Part of a small language model's weights: 290M tokens, 4421 steps.
MLP neurons of a small language model. Each row is named by its layer, matrix (gate and up: input weights) and neuron, and shows model dimensions 0-191. Each number is 128 + 32 x the weight over its row's rms, rounded and kept within 0 to 255. Numbers have three digits each. A neuron's up and down rows have the sign that makes its largest values positive.
After each neuron's rows, "fires on" lists the tokens most often at its 100 highest values on Wikipedia text that the model never trained on. A number after a token or word is its count.

L6.gate112:151162075146116096165163066130100122145164095162080129151162186111147155112121151154172116165146201152092172179089113101157180139134138109080149211140143169112067173088141135157055188140149104081171060167124193122136125111112139097113164108113110173114101091079098158120124099140127145070119150129131132111104174080107106083154183160140098148104100085152076088125091148104130112129163116130088163131139150171115136101088137173097106192119141121111117120093131178045116168123154170144127151153078169170119120129126125112132150106046075160149110166128164118092117087143106133116
L6.up112:121132120130136172119054130166112122116153162148153178139096174226085115180174049135102119177050092119118177151163148137096081133087137149133097099170110116101114154067134142099179149148079137148084177096113124139158091101173161087120120176167127161131151089157141138169172072123111181090149151126077115173120141140113137155097131140125091147162142135085130066099091066170111122143122167103154137101140085124107155104103102070118088166108159108124140071101128146097145162130126083086096135151177127176176109156153079138151197153118111138141140159089161140147173110087167121177
fires on: " Mc" 24, "on" 10, " Don" 10, "ers" 8, "als" 8, "ver" 6

L5.gate397:139100100109106108161145077115065136145179048108125211138153160122140122108096115148090137129169118111126136114105068113158160194148130166130178072117091075129100190066177112178153151136172172134079086179161159131135157138128127121131151149098135132154097126117122199123154142119193111110090129114108123061130093105103144170157203133092126157148150126125080083168160112059160119153142080104136113111101091120158125089166129099104152147071133137133086172136151100121119173112165047142148092135102106138129195076097107139113119152143162106140177088152190119098112139160124122199
L5.up397:158146149142091081177047125111207146124148062117110126150178193120066137110110102151141088147184085168168145159155099217124136111118051101130119090121164083125151145092181147133124144085094071062131170164105153194138135169140174141113118116039101105125099188166142152118063121130142167118055120136125088085183142121145154105112160129152160079165148162108113170103174150160111143138101129167116133156122099122121093097140140100174138098142125081120138144123174105168109140081137149131184101108117103123124122117122146163143139110131189090177133148176121143103094110149126136169
fires on: "er" 25, "k" 8, "at" 8, "ak" 7, "a" 7, "z" 7

L7.gate719:158158122109110097125148091111139143161127107133136109064137195102098122142114163123120170099085154130049127141108118139145141116134122144086146191115078038164111129158078094140097101063178120050096091166127132148131101163129102148095132175114135140179089100116097152128107112116098159093126123106073114084099106137118128100114157104148133140177147140162070192154121130041159089139155103098102098117121144169133202093116105113070147165111148193074183152124171101103087128129140112128157076060124134136153204174140191161088151123126121180141168117129161147172139097164119171118
L7.up719:078191100148103083085128165112169128117146129161089144132095158114095198059103100065162082104173096140122114056115104145127125150114169103136135091146183090163146113112106099054102128099188167110201146141152098089109143127158148050146169086183112088163124143147172128126120119107118132188112116101153192188134102065159150155107144151118160149095086148179124111059145117098144169127111120168087110114147126121134119155066130129150114152219115136173156137133091168127095124103086117094111135135121123161109133123139134114143110129154092199196133144112119137121077127198130166145
fires on: "," 30, "ik" 8, ")" 8, "on" 6, "un" 4

L5.gate435:166151117121060147157143171106063127152144128126115138116197143082162129201159098093106116139136111116103151123096099142121148192067160105090140140142128220119127140122149053106055170101146086084139133132137206130162128086129115162171140166106175166125140120087106130106135120136163124072094162137109154137144047110151080084134180141097160144118134098164110167178115144092176147111113135093154147137141122112060140144097155128079103121131106110130086135098105131127188092195128128119125123082157158149077109113146130143139127044124083182090170099198128148157101153109155189145
L5.up435:190101154072182121120126072166105096089093120158130097116130096115179081156134140114096063105161100116122143158134121161149117147122129103075151115099136163130118139088211051053163149068122090168176136114207126101171169084101124183090189088182089092113105115108062115127150118106160151102132140175135101119126164157154129163135123088103094111109146110123110149168051142094103128119084170128143065112098134084114165158140171107181128113050156124146129143122112126130148054162114082076134119105179136125100167124146127114188100112162140130128140087123155114091169145110118146102
fires on: " the " 35, "'s " 12, " a b" 11, " the b" 8, " the f" 7, " of the " 4

L3.gate275:139111076143167139102175144187070069110107116157106146141112142137117145137159073131125111185093139125109162138107126143131137098145147144152151142148140145091180109037127115123102137077205042185122188108122175108151088131124114118141098048106101186046163162153106144189129065151112093144188107091129155147158162172089126114094128093094136160123182113160165147182118164108049073150128148139096126135130139107076153130118144111122138099092112176098117146144138146105123087074121080089111120156134115114126200194133114146151117123131134145108141106148113161147171157084065164120
L3.up275:071054114123127122112141132137041134136028123137069091195075079127131061105104102129097138167167104157161184146125142100147090148163116124123109107174172070126163127119117101107098120119135087129155113151115184120114133103143104118113120067091189153133182146111105135111133093107096083131131191161058089170170155106094171184162137134190177124105102114188135147150138161149161161091125152117148204105138109140122100151093176105163093122108105132172090156099083123158127124146120127179155129140188118103148166105178114193081125109113090135103112093109169143110129106144101112109
fires on: "i" 22, "ig" 20, "ib" 12, "ic" 7, "ional" 5, "ical" 5

L5.gate108:157145097127137147200171153139017084106115116143142132065139169143090077199155106179115088161118168142097126153097161125127122185104146098130174130143078128121152200120178099137097149140149118157113159089159174130151135137067085144136114108139137124079104098107114143170141126099116084120137146134067142093120124130102152112137137127100125118125121103198136127180099134057101128104154090091138160116071080147117172070166135110114121118112144072190158163132139090109192089137102091110124120140102098061103169116143099196203127177125148134120130151150186147064154133099096174107
L5.up108:088120088121192104131116159135104151103090105113143190177080162142097118170180124147121185120121121211133139159124065192129093143176115089152179128153105088100160171125123090176148115109155136122087153135138139127090100110095094154102092097162196147038121210173121077116107126146126117128124113134129194146101140130122121140072137096132128175153080121164121101078127165123107148137155119145137105122104137152115131124151111132160121100181101083119166189110097114086140112125115097076115082161089067118121120092165043152190133127137185154120203131139098152121117157106111210150
fires on: "al" 34, "ic" 24, "i" 8, "ed" 5, " this" 4

L10.gate386:127152113140112173080167155084107136063120124151096125141100123116126102163152109176140096161131138202098112102076111118170141143116112103127117132119141157139123168106131173171079134175096095170155117148137151077171057103169114098077112083110115141188136151106133177129118163102135143085091154083135147105110106077085174127144186085101162090133111108146160156102121192083119092142082169165135172089092070159146061155094174182144085138153115091121155128204144165146141072095140192111097102154130131163164120151110092198162126112099099179155147113148123124073118147088156200150
L10.up386:104111098112094118086140137120146190115126127182152164138066051132120123133178126201140096114131101177083140127122125136155155133101186142090146125147144156223121127135153205096133140132160088146137137151103149130105113108128079082070132109133088079092224148158113097129142142162083110141137221153132136093078168116058126117107155120135176063170124095163153120167071111135116087125135099107088137119117128177164058156155128101170130100151116107113109126132113153177079098172126151163061085123113106098069168111125140165107170150097130155104139151161123138128187137147089155162
fires on: "r" 16, " pr" 14, "pr" 12, " Str" 8, " str" 7

L5.gate387:139084125043107097189170122127098112143176139111129111123103157118126099172116157200141144179095138086116077149083123065127119075085158106174113146136103195164172103154169182129115168163138151092123088047086158128127140119165090115148141096138125177162061132099141102121192131144145155104080108127139145131163153135066089112107154211126110118113131086148112093195054149091190069117182137130124124104123173114119119115088167192171085135190159115097104087126164106120153153129166146134132147139130124134088139104125124125094138076138144149161139146167158114130084104095094108167
L5.up387:189100148153069094158121122128110144137102087104089074184072151090180108128142141111102155147105144052127145111121154114165169083131154111142144169112155167151139132140119151112128165167081185142166117117113117123154152048140110164136133147058045152079159164128084129163194141113117123102126157136116144070149152112086143177080123157174099140151133104116090119080091124081160111157155140157151129113156110062164150167148111133140194082170099105118092113143120100089146177114202161060104144097192157104108114079115098131105110096181113126165089188119153129111125080098084108145
fires on: "or" 15, "ill" 15, "ry" 12, "ard" 8

L10.gate139:096145115095142152159138161113135106088120136114102113116116186102131126155171141102192081144189139153121091067071086161103156093185104132107178185110104142183142126113113113164086133170168095137184141127075181160152149137168120092120131171151070103160105085125168167133133088192169109137152146088112131099160117191091136145110131170160156161115157084177126141143161106108140140114201116130096098133141106161114125124102108115099178127167111144082080134179151094115131081089123082136149094138135092108180166119142107213181085159123130162158107139144053081123139148175137209083
L10.up139:063125123159149079148130130116086147094123073107121200137145128148154120167126110179135059120119183100092119123144127133141187136121157065139134096173140086080149082216064142129099140128162135081142175077114115140093057178120144145157143171132126165110053119061094140174108146097148120145152050143069179161149131122131116131141170123096058129062154144137092101120127126114116117149101075152107156167153121167157138180112091124113121046162128108079073082149171124134149103144146100070092152155105145099146164133091121118115178159088156167135119130159129155145132096145117109154
fires on: "," 35, " announced" 6, " as" 6, " –" 5, " |" 5, ", a" 5

L11.gate560:091107120145144075118099122118185126105218130123129134145099094122129109139120157066139098120046156096105104139070125076122143110162118128120105063161140135167158106115142079071105168143144152134146108141128125107154140168070138105154113130168154148154121123063183107129100085130134140081114234095096096173131071097123142107139188139131107119129092123084141169056099143154169127112052103193087154066089147099141111164121147189145145140109111162143126121138162120116121159108093184090179107145122147082149119135080127126111142144044097205139121135133129170129170152156177091134
L11.up560:111096133120063131072139099142145173170152062107117133124115126163152136134200103141116144191152036136172115139132136081129138116127126127154093140148172108147113167095113131094119122169138088197125105171148108117151164043128120152051143148135115145122166136164119167120096159193086150244107129136156181124088147155113131163122093137105146123139114152122141141136141077143186178104068072123133116105102137117109115110085143100137123146099075102169090127094063142136128138085191146077103062125198110125089108135086129142179093193137092111134161177127169135142158118143138134148
fires on: ") | " 40, " App" 6, "-" 5, " dis" 5

L6.gate246:078167135109100122100123167174143075175093156095156199087093156100078153099129111085074189069145170144098105098091075168145166141094117124129116164135124169124152158123077148191070143074066147183077142092092124065154135100112125163169092094149088172144096096145150148147173130134142146122137153148118107130145129134115099135204160101161098093066164108134141101151125184106220094152132149104150142127135138132153132153088148130116105152124128189119119072147164108134200113178118129100123156117124118082179083121112125131133152130120149200066150117155182117115178121134083133132
L6.up246:154143135145159129133089077105160133139099116140160158096152111135177165161106108088126144101064111149161112088137064086142094102143104145119102199093170123165161127128122138171152088139138152168093094114146088118144147170115105064104166104096161155141084126170091032149140111142166144110113121142103116149165107165107132071092114125183130060147093155109149119124134168189138111061154177105143111130157171133113121178075129171117112157145117178092154109091168146168072181180078117173124149102116124100147124126071118067091175145139053060161122142154133177158134086110082114176
fires on: "0" 21, "t" 7, "on" 7, "un" 6, "f" 6, "onn" 5

L10.gate178:101196076143197142139108160129098166134102168121114129129125107072105103104150135187158144125161104120126128166117137132202158080107129112081119094129183143150129105164118180123096112168101128110124160107066153167170030145128126110084094180073087155141083108167100112127183113096129126146130145124077176136142099091105095121151149166165164110048098104151109113156127120107106062181104123130141192139108116167111089174087244161138120108134138123138091120173102159163113099187090178118139093127097104209119136152142123148130151146091164141157101147161110118167124127138114175114
L10.up178:123120111100162100139119064122132094117099130187146103133200098156173133120163114157079137114170177074134092154118123133194086126116113122147131142123108181169088138110119118149192137176131102096077142129134118104130125124111120093160139052110132112156079147066067114160131148132158123112095096138120100095090159114140132132180116095116198087119150174213167123154183090092089129145169151047152123103131126203160074130170101076163162117149137193068151135127132125104152128129136116105087110138111200100138137166158160106188177084090126130078113087162158096142161141081153115105
fires on: "r" 52, " Br" 11, " str" 9, " Str" 8, " br" 5

L8.gate357:176112112144175183179164117143089121141124115118094111127148189084079156181153112110149139111141146188127131105035151085132095168129084146133199138170070126120086133156143136144121121097159115119130125095162171092140093129119148126193118098128105108174060116082140135151081141105170198147099116103093092116163123142133096153130167095166188135107097101177137178121090148022127077140137185095143145114135104047125137117102185127107142149170158132123119182146130090127091133174144088101162146074082117112154134170116060144170150131096105169123165113183114138147153127107120163117
L8.up357:131134151114170067108103110121113055135142134136121050097205151133108180158130144126118136128125105108119125165119139163138174121118096109100136172137170138147072159134100076074084126122067086114133161181095126090163147100092151149142117100140045197160080095123138154131125145139159168166176116178106087126110147124096134169117151107156111141067124140168164121171118115131068191125101165097189085144111063132184168147121169193109087151087081136068154163138119129116153122154070084138162147081160172104183143105092097169158120115127107117085140112144120159142103173108138193127
fires on: " F" 66, " the f" 8

L11.gate158:128101110157162152163139193151148119186140056128079159068158165114087098131124157130102148099152153150162096120106073097145116143165105138162168161063121156122180179095102111139138121144150144161098106124098099120176109103147108154143122207118081123142113158144141135140133121192153157123138144096106141135130092121095085161176215223107124141174045102180161186114070126161131137120148130124118118113110088113126095132094118131118144111107165099118143164123172102137103108106142096078122122082024092124185151129093076147129110128110172195116079075135175109118123126160129188134
L11.up158:158165109173139202141160166078101082110112133128133101076106131121164089116140140152104136174122090161158115118126117119102149121099149181201149117137111125105067148114076102168106080098151153135122124168139163109155114082125173185121126104130148122096130138091101171142139163142127095091108145093093104195164076177197148113087125081084124067175149129127140113097145110102141133132089118144148134094125161087093145170136146151131165159210157172049115096099135129098066152083205105082182104115162091210100207097124140161089134162108139097151125143124147098137109151145088158100
fires on: " |" 48, ":" 10, " |  |" 9, ";" 6, "(s) |" 6

L7.gate248:106071099145169112184132143147108086169068154124140100140112111130153127109196178139147116145168148092134220158092141165118156121118167125123122186134141175120087177129112109155116084090082159085113097117112130142156101053132104089096171099086081165084140110128084137120099144122171120115071130131068082115133078089080046133132159193164134156126165120158119091153110148111094136157110141136139217172060126076137128123146165153155142151123131158146150144112173099141164125120062104110167190103172106158144150145122165104109084116089176116101124182078132138057148127140107118128
L7.up248:166127113101162081153094098093073145116146098089152098105159155162139198141106154092132178143110123128098134149124177104140145134131088171152128125149151135138146148106110124147154184149066126118092151178141144207124120108129116070139121093101115118139136132117134161075133138151148122100108162118093090084091164079146070154082153159122073124139172109120175151133103161156150201206172114138129129110067151099099154042147181156117103124114080114134129097153103168102148072068150127158066132157135122142170071120158115117122091082111128122143149086144105228111205073103091142179
fires on: "–" 43, "'s" 10, "ir" 7, "oci" 6

L11.gate545:122088081160148175143175133167168176090184064127094100071147130076134127132140085160129153093128128139137062110140078144163171168109098077133122111116146090156091126121080095153169100116105058128095125056123088102155086167098121154181152165134141150108131151078153187076166145092138101099094174101139137135105109077129087109059112169109123126144164095149088116154167101097184053135151126116123160140181104117096113089116163145153099126165094142124169157121154086148133078124161086141162137081126124136121146144114121177103172093077197165098157091201160110147163092132146119145
L11.up545:158148092131146169169187140149117151075184082101095094112160112129155134095133125152176127095135136177129094089168079173162191163092150104146086170095101127178124138165074078140183108158054063129154102075100110103096087144149145137200150119139132180123121127082149159083142150102110138083092178104142145135123142095101113095061087160101108119145156156174137100127154153109192063107105158067148129171155116099145130106124132142156113159160074125150171164137088122143156120101156109163145145075114108154122125114096134154048166128094179149089159137162110141155180071170106154104
fires on: "." 45, "\n\n" 21, "\"" 16, "\"." 6

L3.gate765:085180101144148198190137086130149105145102131142138112131097101110098172106119073114105214120144090093142074124101074082161175152069129116183135112119101167115129162121126157168145132172231144143063128108150155159145098166162106093134123108192095139165151102150143159118141125148209121040117134138093116124082136141096129106143172149107074114037171093047141131164144153123158118115119109133160111128116098100139145150138141170128108104116148136083119129126111139111119125167169131142113132201147125134141088086169154130132170104107139045147129185124189121100093140103089119135
L3.up765:135072113106114142115103140107095167144109066122194128142121144071181139101091096140174110190124192093137155133130090129135156167135161133097133173134180173128083158154201155206137231138138105156110138139057136147125138105159162124118118123069176112095139111114122086073163132102149112146108141092129115091092121139128190151117099148187146118084155116118180118076067076145145170155139148123102137063112141131127142156138140158115140131124141117168123060167114113119156138149139138129115082101126136104182078036097107113190185128128165096060108136101141155099129087145146085110
fires on: "ing" 12, "ent" 12, "ew" 10, "il" 7, "ris" 6, " of" 6

L7.gate372:141166122114139168089155167138141159122108115177049107130086094151078168126126117138131102135131106135171157183120108086127198121166105108173109127110127136112095188106125165133070061138134129053075127110198129085121151152153108190094148127082103113106086165125073146148122117163157150087102110175150149139129091123066056160138163100121137154152177125142095109122170097132158079199151203095181154125133124147105110126158096091159138110109150156093161176138144123113127115136128093136139113101085121116100110101108099173164120154089124115090123092175185109097138149051159226151
L7.up372:148182119172169088114125107115138128099154122142187165128135160150113091153094164129161145071163138127136161124146081163158161073136097164093112129090078150123113098159103179198117133108172113097122151189151185096131135154178132092081128094144127121098144146154169132153191095104127118073116136113124135145101136113145119052124136104157142090120063109123158075174113110083118114138204070208109149145119155166117153093110106041115139118157082119191080162164117158132146099094131132133151163141075125099161119226138144140131121141155126164138154072092150175125094056134127084110
fires on: "z" 33, "r" 15, "uz" 12, "n" 7, "As" 7, "ue" 4

L5.gate166:103081082151170100145146142129172134125157094118166114162131169168158126154183142162105124142126141149149100160066070116143184170163090103121107118103093094112127128144183166186146136109080146141127143149154187157160172102083047127175100075092054038130103163128138161172137093159142199090130077107102062081121087088134139085092149107115104170138222111162140108084140130110137102142112098094114137137148140111117184097200135113132162128111116124158139125130107108115142133147130131108165099129128134091157144111125079210118137130134190118140151135138176047159086113136139099120
L5.up166:100120106120124164132113113158121140143135087160083173123138055142138166143133128107119140080120104219124106139125140155083141197078128092110139098183103069105137147166107085081132185130151090053109091095165133156163171180110133102090116133091227110110136134104095157142155131139077157193124173132148108130129161120184098136158136120120137101078147143155121161140078090102109190116127138176107129126082074104160134157176113106095097177152120096153096140138074105173147137138187097082105095131122075188127062152129097163125153112118132131185077116162145162142077104156077102161
fires on: "a" 37, "al" 11, "–" 8, "ra" 7, " | W " 6, "er" 5

L8.gate748:147151086119197095160147133150123176173150115170160103080166189082108107130107148170178174086137190075100141178138106117117094136139134140116191155155140104151173143050072072157119163078099095091062108074117171148112099143093082095171093175123089147176095108072128179107138098132121114110141133128106114157078108118122053153048136143176149112080103102149092143118139141136143123147165117140093143108125115121104172148118135153128159116117166177182149147153118152150084120128157123130108119140139108148097170139154153161159177058156085156124165165126167127108136219149110167112
L8.up748:104171138128136121216134131156151169151150153102166179135158136152154126088133126182117106145161124103105116170145117152124153147164092116147131121127145117139094150050100061099159152156102150081099120168100162138116150126083137049133069141127154091151130103117103115081120090158021129228118141067166102085095101095164114142115091126153091153141079122153123115080197119122112124231120108157141134123087108082134121154118117113162163118127095148126107161132079111123119147147138097132106086124118170147126168105163199134150129106186107096100125125088135195068125122162182106073
fires on: " and" 28, " or" 22, " &" 16, ")" 7, "," 4

L11.gate57:124154065148169129202137129230156123127172076106150089140086132137130148148068096079114163177114149106151176123114096128098082156162090081080182113133125198155088183169151122168156187157090118125148127125092153115161117144121121111083103117170132174136138134098137150155128139142186122109118135112126142070098098122082058139111135125158129144142147120098104139124114123139096117059112157113088126098108053124097099134175096087102100148102161128113159128090143136151155193127147156053127097145179169136134164167096100133067189149118095065068165135120176104139146149100127188121
L11.up57:063068134140152099143087095146120100169134104165114121149129123102148131155142135107105161172187102129165132184158113182144130181191111133126165140166123125148171149166105072143160118159107109168079169142152134133079157108105096098120126091119113147092118167111155114142154104139160082129085134097185042141122085141199146131096113187136178103102106159133126230102163125138123101106143104148073175206113142220096178147168136136112146091116112058109126122127130128095117072149127135145104145087169081141113097182153101170130129068122115129126088137081111108097104190164164131123
fires on: " s" 40, "s" 10, ":" 4

L11.gate536:090182126116222118132147164145104139161146112166076051108077103182088100154164118181132130126111102127133109166111076128142108097101075135122109107123156209140144085137107086051151190104146139133071134106101112168152084152131080116168138149157114119165025088123105149172143113133124172158097080102093161116140163088152070157105137083131177121128094125160108144150103125118111104092125146088134116157185075128110054115158095147124085098097139140111105132106127122143121146119082119097183108090118178181148121108132198160176137138131141155075122148188159115160150122169154134154
L11.up536:097104147100160107170125116117123121079109063096098157102124115128084109160149122143167168088081115129167093098113145124047136171158132074145158124125172115097131135109131124106152146168139162087116140166076140126142137110135094154153124132077134089128159079077144104114140120181115112134141125103064155079176135115213131145107178137103103112112146150144121164127098187135103146094107076155194194114213135127111155101130125143194145104078131096097147095105124115170100217155171167119151072190148146062149143091109093107139127179181085156095145177167106166127075124127146188120
fires on: "2" 23, " " 20, "1" 16, "-" 11, "3" 9, "7" 7

L8.gate486:088114061096149153141186079141158129180125079149172155095152194064124118113163181169170119080138193126186100095118112074149195192178108154101149132101083147148128100122125143117163134123187082145131165143108135139121150142113138153117090136090112132152123122117098104151139154138157135061114133089096095114148153093126210109090160153135144148163080125142110195081138119096173141136120113091129163142101159163045178130138101213103134131110164109110109136177122098118093142125132107115119135134144131158184171093108138178154068146067120104066143079131149133072177122083134133128
L8.up486:042114123102071174130157122162131071145124159148110135158107152158171125166107083131075136212089137171177131049157119101092135170136145114166180075095188121107155154102111175130162149120146090128171108147129159129111129109095148111123108131109098205086116105114099141114118156169149117127158153105186123170073089117132116111150109146140101098158114132156077105105091091217161075097077067190071125100102139134150093157138135107114111165109149202138132160125120112154138174117164120067156153158125115170112123174096140135083072113154089112055108135100133090131152128163095141130
fires on: " |" 16, " | P" 13, " |  |" 9, "| P" 7, " Team" 6

L3.gate380:130146100091134167139116150094115111142113139171138103127109085127099139102135169128172159069075154126132082159118103191140159127105134118175133106177128140153115135142083095194119140172116141145113115041156181060093115107175105124080121178122140135142084170067103128120113121095167162079079077145133104109169186132108110122120153172110123117186135076068176117129125129148105095136176155088156116097118125116100122134113174167150119091155113107070143096193130150064077179100156190170129136178152103180132081141123145075130175088168111118108077179131118117103168146155162145208
L3.up380:113066118119166164171121150128137131060095110157098088136088105067151115095084141138097107122057137053141135147167135076169109133150148137127070106164114115152172142098089177114123117199053144141149125093137120154149142114099124150192106189104114126121189163153148092132164135169158151134171094116097157142078121163132109173144161101148086171168135101103148123185044045175158124131163115104106145037132155176119131115099143134132150135104108119079132120131128119157121142154091095139082069171177097151130147136181104081102127141179143079129120180116168146077098105130119139136
fires on: "on" 24, "ort" 11, "ard" 10, "ar" 9, "ill" 8, "an" 5

L7.gate574:090099058116196166118174099153132125125128114139117101110164114117151150120092088104124153068187157125116142131143091153119143198179124180104196116162039121128133151085142141174139170147139159122114107138107178172144115136069126182176119170177108106152126096108155113105141151150100104092121083110146097138144126121106124173162131112132120131141148130190082150101090108155106138118066124163082108054104084104135072167154141157123164128169152169131146202191103120085107090112134132100137134090137081119127126143160075152173137126069167230106131110167158139096128115047113142146
L7.up574:108113087116149144190137153104209160129116133091115154158182151128124122087157045129086098154192126156097096118125098145105095194156122123188141084151089129122154134117121152122145100170103169135177164106098135147112127123104164110137106142150156111190171122157208046131136191195124141146113098130112120160174134103164148122102142163136089134162153081105083119069095047179119096091107122142108101097116111066091109130120067097067127101200163113116164140126148098163102099103196081116149095130100148135152178102132123122169090161110141120143121170123115101207115137121123123157
fires on: "\n" 93

L5.gate633:252128133145078132120114133117115150212101125179124080128141148091168111133092095123155143156124207087080115139113150110140089171101087115147184140094120137096146130082108184173147163168119159128062105122094144147122120064171171156197140172120130175156102113089129109131175121166103144102129145148111118126171162124128095034118154177138093115048109108167138109164114098118097149132110152075129137117110184178075088095091134136121104099168174127145129068115138116162147076153179110120102150082134118110107120092095140087138162124083133139116118125132167155176154107075158122150
L5.up633:133123112124146111074067101129134134110165108087148107145189105127145137160145075123141073182089136068167121115134119150080097137131166219102115132153145195176124151165130112172203136165088110155118136100059151076110122153030142148163084141158087150139054107117137129127110105117104169120122104150144095152104178163138122131103121197140120111129128140149186109100073119095111147110123150087165117109146097100094122077046127142152110077188134174120136144155112090076158132102135146120134183083130129105186182070168160165151153131099143137179094121148133121188153109163118114120
fires on: " so" 19, "on" 13, "old" 7, "o" 7, "ver" 4, " Fre" 4

L10.gate692:141136144109174077134099184157084117114093111198135058144094096150183192100089094167205139121145105086159158196121084160134140100164088107116176105137119117144084104115143128042080110144078093168143150126147088113167112123149119138127147103124100129155175152082168135116148156122159125163135201143113209183071081141129089173157121134114136115108115094159081100141113130193096144157082178138148109127181129183128163133157112133104068115096163151104097093121135088170131094126103097104120110138147135106112119145138030127145161088138143154163108131158153144144161113120122199150
L10.up692:169188131151167120125138152090117160155102146112134113165142109101180132204138173118145142053124194105111120065126089097147105146175124099161149127116140129084129087083097130099131141133172111135144135079105126112095129117095138176197204142140136074088169121185133089105128129096138109157134081128114150064132146209193051093142086091110164081138131102098132170165064138140112115142102048130154142085170077139116137107165165062153162123129113131161179160070144095149145136105116117206137145127152121097155112112087129165170143126144138116093116123164060112157121109102152150131
fires on: "-" 43, " " 13, "le" 7, "es" 6

L8.gate738:100152110115164188157160135141151151150136097130093112090156109072131176131148076092104118086114154070092128153114078062192118153095114104187157152165188119116099071071193114116110150168139137106119145117088148135123071189067142144153148073126125158130139138157142103138193138143151091122142129089085136117159161201100096196034116132121130120112131127062137145147129085071163146159111110109112123093067131094105115125157146148138149137110199192106158052124145078148162113124141109080112083116094114120131106133115105148173157121089176195138168110135125130145131148103100159155
L8.up738:041193076138130154169129145135151153161124182111134133079089169080164170121117074109105127061141153095062058148113133150142094109162058126120072184128146121080133161131150143111125149143108125144129148104142170135100100171106123195126049088142141228114133205132147127139121094151118120179117091102108135172119108199136149176142131158150078113135079110106165181184178121118148114161152098139139220110121109138139088114116125076106134156120151128150099130154132124114120140144099134136099142138164087131044118137131165137135125123062156139123096140126113112186125164151180121136
fires on: "un" 43, "n" 16, "ut" 9, "in" 7, "en" 7

L7.gate605:103133091135121143163120144147121132099156122063126112107134123132124126155053047127156196179109133155164138151142153155134082086127129093179152137130138133224126137126105161183141122139143088150120136146103120118132130115134119114151196118115086172112129087101159153164096117106149183154087186109084115059185139136096160193166146095126072112092022113128133147122113146167115113098078117162176161092106117138119118158116162085153137103087170114116144062146175110132099117130101157098173076138071104091124216126124201130107132137107100084168192135134140081132178118127144099115
L7.up605:081104111170134176143135155066117151114130072112112094159131126072189120100145164125112126131128136100058174091129128087150162175122176121055044147183090185120130194133091088125129178223145122161129145138102119129153127132163158144149155104083039157091132155135087120123167110133133150148137148171077124148102133153148109151134129123193178161111131113140177165122081154108118145163082176176129191121158099096129124153148127116123122134121142145183119126085135124087120128105122096097077042149180135166127110107090108136131162151151124112160099132110068149087194125196133124104
fires on: "ra" 24, " out" 9, " of" 8, "ing" 7, "ice" 7

L10.gate578:109135087112116130146121183179181100110133139121096122117124155068143091183169059114124163135158127134148156160115113091077113170116103085122107182103052151151107124138142102155153120144102103125116129103132139124152131160091070137145146071164131135087151124129176139083092123132161113117086155149187161145118115123156064114086145127162199149098133135161058130117086083129109117055109187117179125119167143218127072131159125176102138207096117132135126129093152117150133119162157116053124193080074171120169147178122112148130135158172134174104091089131152112071140118058168146139
L10.up578:100134176163172107117134145103092153135121194178138109111086130163126200105114150132112083140152113063124135102150171138151177190146098131100133070121153057121131147067161121112144151170137147103117152120136160154151066117120106097126098122097196140126137149103154156157126117143123066077093138089128098142096102139120139134127098098147164042110110128154150110159150091138116110076191212080102114162132076171133139106128154150094111107131193122098058150179123135127067163108108218192104066060172125111135124148145153132143119107179125166162121131172104146169103097103165146119
fires on: " s" 41, "s" 9, " the s" 9, "es" 9

L5.gate653:161145057119134139160129097124136140121117068142109166142113144117118125133143121179187233086054218151152121070116129083141141140144111107174150149129081126125134173108118116184087092103154134071187160106139106162113198147131105144207168103065105132103108139116158140134132097075178213087135096091104120147131114141136145147078197113085112132141113128138086154136094082157146149115095116092133090141180147181160169106131090138136101121136123143094098114137116152128149061155153134102113190126141157114134091095135109099150153088098127111114179103143120106071121144124158142217
L5.up653:163137161130119164128094089116096146104059123114145099142130146114096121118132147206181178105051138164112139142160116132156093126105111116160103112137073136164099128115157101189095115115109113147164164107127128131074170147199151189174196099112127166118165157099130136108147150076150194044139122169092094138101120176159099194060118079064161125128125150112082146131149145167137146150149113127138075156142145165144122080128080117201156081156095146152105076123108140105138089118132110130132130085181167128111096094162103080077172054105145095143158061132118156133096164130144142124
fires on: " help" 16, "or" 14, "." 12, "ed" 8, "\"" 8, "uck" 6

L10.gate685:100162129132164091181092167149150114104102126121127131183155123140177171062116071135108158158080128095148140160091087098185062143201071155092182098143125109117109151136075007092130193142135179165110160136128161151139125132140148105171119110131107119167141141089163136160154127086157130130160184118094128155120099131138096137076131153145101081099141068181136170112112107114186148117135124105124150097113065106058135147144148119162173137081199200068100129125162170114114140128168123095147115088156087180140137104113136082113127060127152120080111154117131143113117118105159116123
L10.up685:078149121185126119100102100135106137103114091167145177167079126155103119131137132165084142106086197189125074124139142174122102132145129100188151122157086120154131101240114126144120177066127108154121154130058123169096110168087145078162088130153096107142087109126158051162102112092106163105145084139106101127117143100127144135139124124158115101090203143129175155089104110111177136170124080162139169176228114096126167146038122143120118035080096163125115053096141113131132160141152121116146144115147159119130121147172156114090131159111129164147153110141090110115110117168108141126
fires on: " also" 10, " or" 9, "o" 9, "," 8, ", and" 7, " |" 7